Weights of a small transformer language model: 7 heads of 32, learned and rotary positions.
MLP neurons of a small language model. Each row is named by its layer, matrix (down: output weights) and neuron, and shows model dimensions 32-127. Each number is 128 + 24 x the weight over its row's rms, rounded and kept within 0 to 255. Numbers have three digits each.
A block is one neuron, or neurons of one layer that tend to fire together. Before each block is what it responds to, as a language model described it from the Wikipedia text at the highest values.

Word pieces that continue a word begun by a token resembling a short function word, like the+m (them), The+y (They), with+in, Mi+am+i.
L2.down29:061158104108161145105109131175128134133102119091119114158101083094123120118117128168117145173146121090105141142125158144160125123112144145108148138120147135100164130151098115132160127078173084135102133170112092145151065122135133104100162130115165122118176147137100128137112135092095144103
L2.down463:102153121131110103143071140100086123123143129156120119128132104128119164137101135182138146128140159176149104136123105141121113150113134112156156104128104108121167125175099179102122132106117182125140102127097108110164134132093145148101150142076128089098116162181154153094137101169095126135
L2.down527:091149115128125108168128134128129133143123126092131122147080098139161141115135123132181091142135140117107116154105105120124138133121139111139129108164131120096123136197159138175131147159168154150074156091109095131143163088120153151125105146115157117142143116143130100123163104129142111137
L2.down580:111130115144138122134103178120088176115099152146099136134079132102081101098117154104121125097176115109087144113150170139129158117087135110173136157133143157123091163123134129148153172097126108108133128161126092083151136148093118089129086142138125123124148107155131141113111114169122142169
L2.down601:087092124159102106094169125148139115133159140117114114106112123096142103116112123126089180165123143136119166156123107135175189118096153128130134126157099121154154133115131154122123118105183149132094150118124129130134133098126148094146113174167148186142091147096125160159117140140090163110
L2.down612:125056132115130094134130091136132169168147172113136106124127157118142129149166131132094152151096149126113135163112120144141122156133126145143132161132106149145163131117117094161125121170074123143133092125176141123106134170125154140170072132179153088163095106147156132105137144125095098182
L2.down777:110150102129162156122132128126109053129113153140120122142106130107127095110115150112168122106123110130119121080111076149171154182144155116128133116143141128137125119166144151107138119139134123124169141150146083091137107193134132135153132123149155106168105116093099101138137139155106122134
L2.down787:125077130147103170166114168102113143180114099179167097140159114102128115102145126105141148148113097141100109105147143149161165117065174128103138115117176116119147150164150104151127085136152101116087160107094129159163143139137118182116149112126131095093147104152130116133128118083137126128

Middle or final subword pieces of common nouns split into several tokens, especially "al" in journal/journalist, also guit-ar, hot-el, po-em, progra-m.
L6.down387:180151162172114147161114152137149111108128078166101122166101128118108107126164129175167155169091152152110162063119156100115134128127119140099095130182115136114081149145128163137117104149145084146097127094126131112124137123133094133125166185131142128157134167111113153127140104112150108154

Word-internal subword pieces, especially "les" ending a word after a consonant, as in struggles, noodles, castles, triangles; also "ner", "or", "il".
L2.down86:098123177128107110120094059105102100124132128129124097127133149199125144144159097132098127143065148118133097120127147151119108133110123100117127126126126151126106137131111118097170121141150122131111129138104124118129126168175104135051116100144118114161132129094118090094137127123128116127
L2.down98:119148131103141141120123133128140149137172120181084110142102123128115171132157115094136147134133141144138142130109117151145116124093156089155111082161129128150125123121107107131117133111106129126095119160203120143095115098158131144097149138136139136116117128100121167122084112116135121185
L2.down116:134096137104144117141141092136112163117126141128127135156130151147125136176151137132180104096110097124165121115099149111090120130123134153109090045115121107122128154125159143111100130129098147085093133173097104161083119148123142132116134140082139111144121182129168087138097107137151107133
L2.down248:158149165171061161067112145132160105119140127118079129098150099130114138126114120131138079125116167144111138152155104090105141131146145147106153099105123112138175147113104122088149146091154134111085109130113107152124124121105095144131164184154148106104126146146134141180123164117149099127
L2.down450:097170139099112168160130133124154129123119092088155089170145145147112091120144172136110086092083082121089109112112113113152130184162126158125092135098148150152118154101104110137134125142137126119089136093117129130165137114113114117086113117117133175156130161101119133085106096121140121130
L2.down583:164086147093126093153163142164131111097082129139130091148123140132136138138110063113125138119139140159133103117168172149115108117134178140159116157160157111085114121114164122132132129153132100104137127123135132115109170160154117082125099135116146121134123113130136129110109152096106159100
L2.down586:150114142110135118163081109128112126137152155133092129175101150123107122148135101091158115105184121142126083093137109142127123165139166095113102156095107116152130114128111136139105104124134170129140117167152106155146188151136108095134143174133146170136110125115172133144137145140152087132
L2.down633:105131089152082124126138085118136145136146186135130131078128126112151123125123130110186134140150155108138160094144052120115125092098126137112097159126115170097144184152115185112145121166144111145091129136145140152151111123071166131134160098127102098111109109132149121095101093153077139160

Short interior word-piece tokens in the middle of a multi-token word, before its suffix, such as ener-g-y, invest-ig-ation, obli-g-ations, vari-et-y.
L5.down16:137132130117095081121182106111127119127107129125092113118104118113120183158129103148084137121119134164141161158093141136125111111176154137108141158110093120128121117198122119153107128156133125090130150148086115151164141120160105110153119144146105118116148114143119124124109147148105119089
L5.down22:164123120129149135099158122114096108136125101121100142156097086086110152114181090135117109097137128115114146144128122152118134131174107106103154123110157133188146133123081152095139150158111136168109127111102166097142124136081151112097143098144131108120110142160111105133174093132118114092
L5.down85:136138132110123120116103133113117145165147176121115128140152113119131102166127109162176156079149113093153106135125115149119120122145092076118154081124107141106116095156146129135093100111133142104146115138111172097132128137117109109137072122118149102133176120143177135124109159154129133113
L5.down329:114152116155124108122128107127152119104162093114103155112129125110121165078145133088122123121106119129091138155157149131169145078122096112116132140126165120160152142110180105165139070165137188109115104137065107105104107090139112168165150107145153117122116136166132085181123119085130115084
L5.down453:143126131161150139099149075127187151144129079145126127138151119137154125137158131163153130152132132145117147117140113153106110123126175141118136184125159119144146121161090132108097074131134157138145131111135104150112102116127099112136141129159133117114143121149123142178169151126132112098
L5.down595:130131170140099103151147127121082104124124133114125127129117149102149119164100126128073096112077145113102116148116081143125161119084127142121124153121136166103119078164142110099099134122125143135153161187125142122136125109130096150111094128074144123099124154127138145124185160132130133080
L5.down738:160111138147094112114173138135147135145176106111138098125114132152108158141087154165137117132123158150111146160135117092155120093131135126105148170131097129157123181165126102101122100139156146097091116107107092120122145147136176093146175144115129139158091142145172159098125171104115100130
L5.down864:097167124126122136161113121173104114163151135122187171140137117113124137125136128165148155146132144119119136086139100129145102125133117163147107129166151123181155144143101132150104101136143135171112114128113127145103109166139130136096129136104139100145117169188180121110128128135129131139

Final subword piece that finishes a common English word split into tokens, such as priva-te, digit-al, copp-er, pur-ple.
L6.down467:169117156183128130145156104138114074116118067125148099122098131087139123152111129126131149152132138139131133148138152099147129103141144163123128160120124112113122149146136134161172114123099101170130143138123129110147128103120129157175137142124118129140118123123122170138089162154161099096

Word-final or mid-word pieces, mostly "al", that complete a word after its stem, as in Med-al, Semifin-al, Journ-al, condition-al, Bang-al-ore.
L2.down39:105113072151120178110130126137129122129147139148174143128125103119112099121140128169136080114135180088107143124146148136121102093111133128143122127118128137143093118118120112120150108116148124129122125105147122113149123140082100169134157160142110124083143134150150125147117119129086103109
L2.down47:127137134099130142119113100150137121129143089101112150120095132121160170091139128153165120107121121095109100139091120143124113132136128163128157139135182181143157130148135127124120095102145152123121121102114111137129123157142149117147173106151123145104116132081118130096162124098123147158
L2.down200:144177138151142144163130092169133121178148152131145152070123122123143132155116136096130143144136150149117147105139137110100106155152138123124121106122120068122135135099144122148107117128169136115141126108175151130143141118139137119137129096138139143121103158101134137124132110123120136118
L2.down208:137119124151133156120108111128083180112168125128164172108137140171128128122162127136140156079087102102113128112093141136092130157119136115095126137102106097136079070093118127134147113139133122139147099118134149090117138132072129121173154117161131161135152114121136128145123111172113119147
L2.down338:141074120142125113109132157141109146141151110168097118136097094129130127121121123143156191170123149123098158161135106139140140105189103109128146147166098155141135078182133120133103119166126092121135084108157141135155111088097100136100131164111136108155114114093141132111134124129091119094
L2.down596:170140157114138172157096136162101140083124122116131109111128095157150125107146131136100125087107140095131147167112107179155127098192148128085133173123124134144160131107103126137122099130144142182123095129141140111101127088082152130141180103123098102124178112105138073126156099129104127136
L2.down614:120158113124167132161175109160115161141109098139141157146200097128146155104161080125155150107149110120096083155114139111112146149133129169145151129124149112096137160115130110106112106146113102181107133054089188129102140163096147128117088095142120126121117096117127128093130131130162117161
L2.down762:144146136130128185091143121098063119152157097140173133119083138138166145094135106098140131140131126142120155127133126151163100098111144126136117126116161113089131124104134142152141111156135116114120099108108124143124150109134071173142121111106107137061122112152088120122129140110078142152

Second or later subword piece that finishes a common word split oddly, like hi+m, the+m, Al+th+ough, Th+at, 11+th.
L6.down325:077141143099136117135131182123101080096117166116116094166129129133147154140162157128129143119134061076126133140111101144099132097107160130196096136143145130114134119166127116130153153088142133127160101088142122092111137096125121131101132135125167138116122131145175118125156139142128179114

Word-internal subword pieces, often following a fragment ending in l or la, mostly in names and places, e.g. Vla-d-imir, Isla-ma-bad, Pennsyl-van-ia, num-er-ous.
L5.down26:099147134126171136096136128120172107065142154159121072148193105109116105156140103135064162076127093120155160135148154132127115156103137096141120101138177136123124101147150132108134131131141134074140145105067145140098137111097152131119127123155097085128117141125110118079179122122131139118
L5.down72:138130112093104161123104091149169151118160139118109145139155153116110117093151144115101096095117124150075140136183103113134113126110155112129153139104134156123144134132166119159096145134144170097106137160123140153127114107111124153102112163135124104090133142105136108073151148170135103103
L5.down126:108126132169170137149144124105112139157106124144107173152123090138127151123139144115148105125146104129140123143170082095109191178118105112109136108128135124100120120128132126111103102163112156106116115136100127167094136096093135152123128117138113182099126156132148078121192144157107128127
L5.down207:117124124116139120152092110121109126110150131109097116132161091124161161187089109166153121159175107145125138132107135119168090112107108153149124160155121171139127132140151143154093139098140129096138171147125140190110124148108164138130150122166114115138076107125117141131116128158125135100
L5.down311:128132126146150085080139092125146116129166124127143098122157100128152169155175141170133128160117120122146138104108132119142077141143101122139116153116117150139051174074145109118112094106181142181146118125135108129096126123140119117106136131124084097157140126160097073131120110131135093138
L5.down485:141140114081117195172109144124157122168140152128187144135120104076140133108079135087138168092096115090140111143161169131144160066147115148116128097134101098143127141109158148134108117125061109167120110145093138093137095151143152128106098138100074139081179135146136147112091101133092131136
L5.down516:121136160104138137141123141128123083128114157126117105179146131126158152142148093144130145117182093087135140098100174171162109124130063132120106161158125141172088105137158119151111132127163126105149149137122083165128126164111176132119128092133091144164091116138120126089121138127107105108
L5.down881:124131104145077159142107140089161128095145117126131143108096111128120163118129121155153134080140089165135124125123159164158120104161121090132100139136113107159109137140188120172105122091097125107107105126130136124153145179130120145152150111119066140102143120084119134124106134110131128134

Word-piece tokens that continue a word split into fragments, especially after short pieces like la or ra, as in gradu-ated, expla-in-s, Dani-el.
L2.down78:135156139163093145097161088141118089104103142144094122138116105151084124137148128129116172141143165121088149133125088127086148119111151092103154148160137124153149124152140143182190134158116117134174157115134109095132107139088120103161154129129103135128092123143135150121129114086152137128
L2.down108:146165139158112154091112107139147138118091156152129148173173130097162136151152110095144138124157149126145145173148126110127093122156093061141147130156096107097110142129129124167154145126133128110084130149111109128144105132131140101164134189147087110155113123110141128130109118115124154116
L2.down157:092116144181141138144099122116125143181135155112118136128132109125121123153089130071185129175143119122166130156140102141131134104119152094133130128123144100096141170116131053157077142121121141099139130123131125112111136165139112126134138168105120116127111119151141121155116105165135110132
L2.down408:143137112152089120139151147150127123132098131102120103136138131127121107113115131189167149135143112145137126123139112124146138134158139104130108118109122163079065144143099163111135119141097090132111092134129135115143154093177155090100156121136153105143113138176141111139124141164131096145
L2.down429:141132138129175141120106120101130134152140117109064095165095138094121194120121165112132088142101100138103151160170076137143111144176096121122126094165124108110150125144136169132116169111148096134117116121120153158126105155112123138139146110108115124135115106111100138157112148114140137110
L2.down457:112096146103134125131133138171154125126132169140124102162134103206166099137133117089133130132142112145166126095152098101126159122135129170149148127139123156136117146148146174154090124121091112117095135120136131107146144157187108100138112173117127104170150130118162100117102153136149105140
L2.down653:193139120097123129155123128105134102162149129134118100129144149098166118111147145132134113110197140079127133159143123132118133124136143131098112160126147125130096164164142157129102123121114108081125116123110117126121154173117134112160113114154128126137142155120099136174114157127147118082
L2.down711:117177147114111093168111093126131118110115151110121131137134097098124110146101134142163119131113081088101128166125106116128146160094114108184126139091137123130123134106139122155128119184141116081129131124120149153091122113110132147108154155148129139119137127154114145113089162124169137147

The second piece of a word split into subword tokens, right after a prefix fragment like con, ex, s: Con-st-itution, ex-per-ience, s-ur-gery.
L5.down80:149110120075127195079159150132097134149144148129120152124161096131128134113126131120128175146105156155145153167097106175120135148093127152100104123158112103181133093129134120080156084135177123147079123084151073129133136117097126106103127112177139135138125130143137112124103155108163143125
L5.down218:118134157065099119100168102123136159109112097102142096126076153131134084090119109143160116087122129163095120169125166105120121125094146123112114136128139133124136134100075156145126107133077132146096172115135118100154151186129155141159122120155130116131105141116129141140115137107072125142
L5.down242:115129137131150128129126081159150104137088122155119118168174129125143093132114125122087128063108132191131146143171160130143134109151114080137120134147109156114100126134087149055157111118119159094130160132097112144141138136089121108138102149168112175127081144131146109114150142176121133126
L5.down346:120093090136117156118136076113095131107092137125149104157132136112159139125092156134123120110169123176142153148096113119116169147171114130101099118111168119147123088121143121119114148109159133158122134126141156130128128094140129106175147120124148097129094121150136116155140145163099138139
L5.down401:176111145159102136132161147138105125111141126087110102126130120104152168098072125133092085073131128109146151143130137108112156143137119138083123084147148129121188152125108140064125121122083138134137149092131123120131137086150136093142145169161085117162115098138104133191133097096139140153
L5.down599:108120137152133122138183094095153157166121140121126141109121115132115127104102138158147128104125112111124160142117134128148160091138132152094174110165192132146132127114100140087113123145141190100108093107123102117112101134169088125137125124119127141099187117167124114138181160134116077144
L5.down626:105120122137112147116145093176126123112097143103143134103141113156114118169135113130085132158134148168172177099117132129137142139133121088125148083156131113119161116102082146144114117083140126106113148171101128138155162080141110134129119089114133144083107079165121151153152107134100122108
L5.down711:090119166119109113167136105116145119156146153162116125080149104129077115134093167124155105142124147135139132117099098112140134127124107127089095158093131140124132139107136100136109138136157140212135138117126158163132143134115128137138063157143123091112137102125149125136124117135135136113

Mid-word pieces right after an "s" or "S" fragment in oddly split words, such as sess-ion, Pos-ition, Profess-ion, ins-ur-ance.
L2.down67:133141106143142131100098147143142117160124139137137158110135120112132099134124147125102074182162148099130128102082123158164145109113121145120151138143109110097150105130081096079162101130127138106144142152129149094144146141133137084106150096148105100140146139116112171095105141108092113110
L2.down127:123123111130131129114143139182125145107130142113126115102105121166117149144081191146121107177106145125156040094124152126121147111126084149159121131109141147119133124133134115150114101108122174074109148145105126103084153156098122104090093115126119129114107165120141116134156157125107127154
L2.down290:080115160123111148162163115155130143169165125126134110166132107096152143105099148125073117140141128109129137143099100135154161124125111138119157140156125140125101138174136123121132123122106142110110102112163136102115129099152127160137118140077143116106104161156090204112108131124115133125
L2.down526:128143132125196131157146113105114160103156139124122128151097127126128145097082175121173125110123128120095160100127125127114119098134141070146194139125148129103144123125133137094154173126118169110153117156126121139135146120150147108193112126097104104135121114123094149179140123112153122054
L2.down540:127173110120168101122145109170111115175140179126120124117115132122119118162093105136120135159128137140123116144079144094110069129141104194127104099155098147124176105077123110111144158151130124100119145146154142114106117135150167152149100145182120124106176134144156126108101117088130144166
L2.down621:147119154136148132095124079152163097115116130115128135132108155134139123092113153130155098125128140126110133165101107135125191125126118079149104092129127094089147123102084096121133145136134135068150140056118120133087120173120112143103101121086161143124157111108137118112144112143143178140
L2.down647:152102147109105112103156133113142148136119112147091146171084125164144110081144134119117103142113159117089107151119092133182135077096069130130139114132110129109093160092142121085153126098134150152134158150153117098151145160168148099166127113158120142139118171120113107147179086134115136116
L2.down698:105105130113120121110156154120124162133117154161138138131139059093153152119156105134167129103127135133102124138086127158171132118080140172128207102133101060086139152125110113130119129131080126092138154146098113149110106129153132095158103126106125105091153146125120149200150153106125115133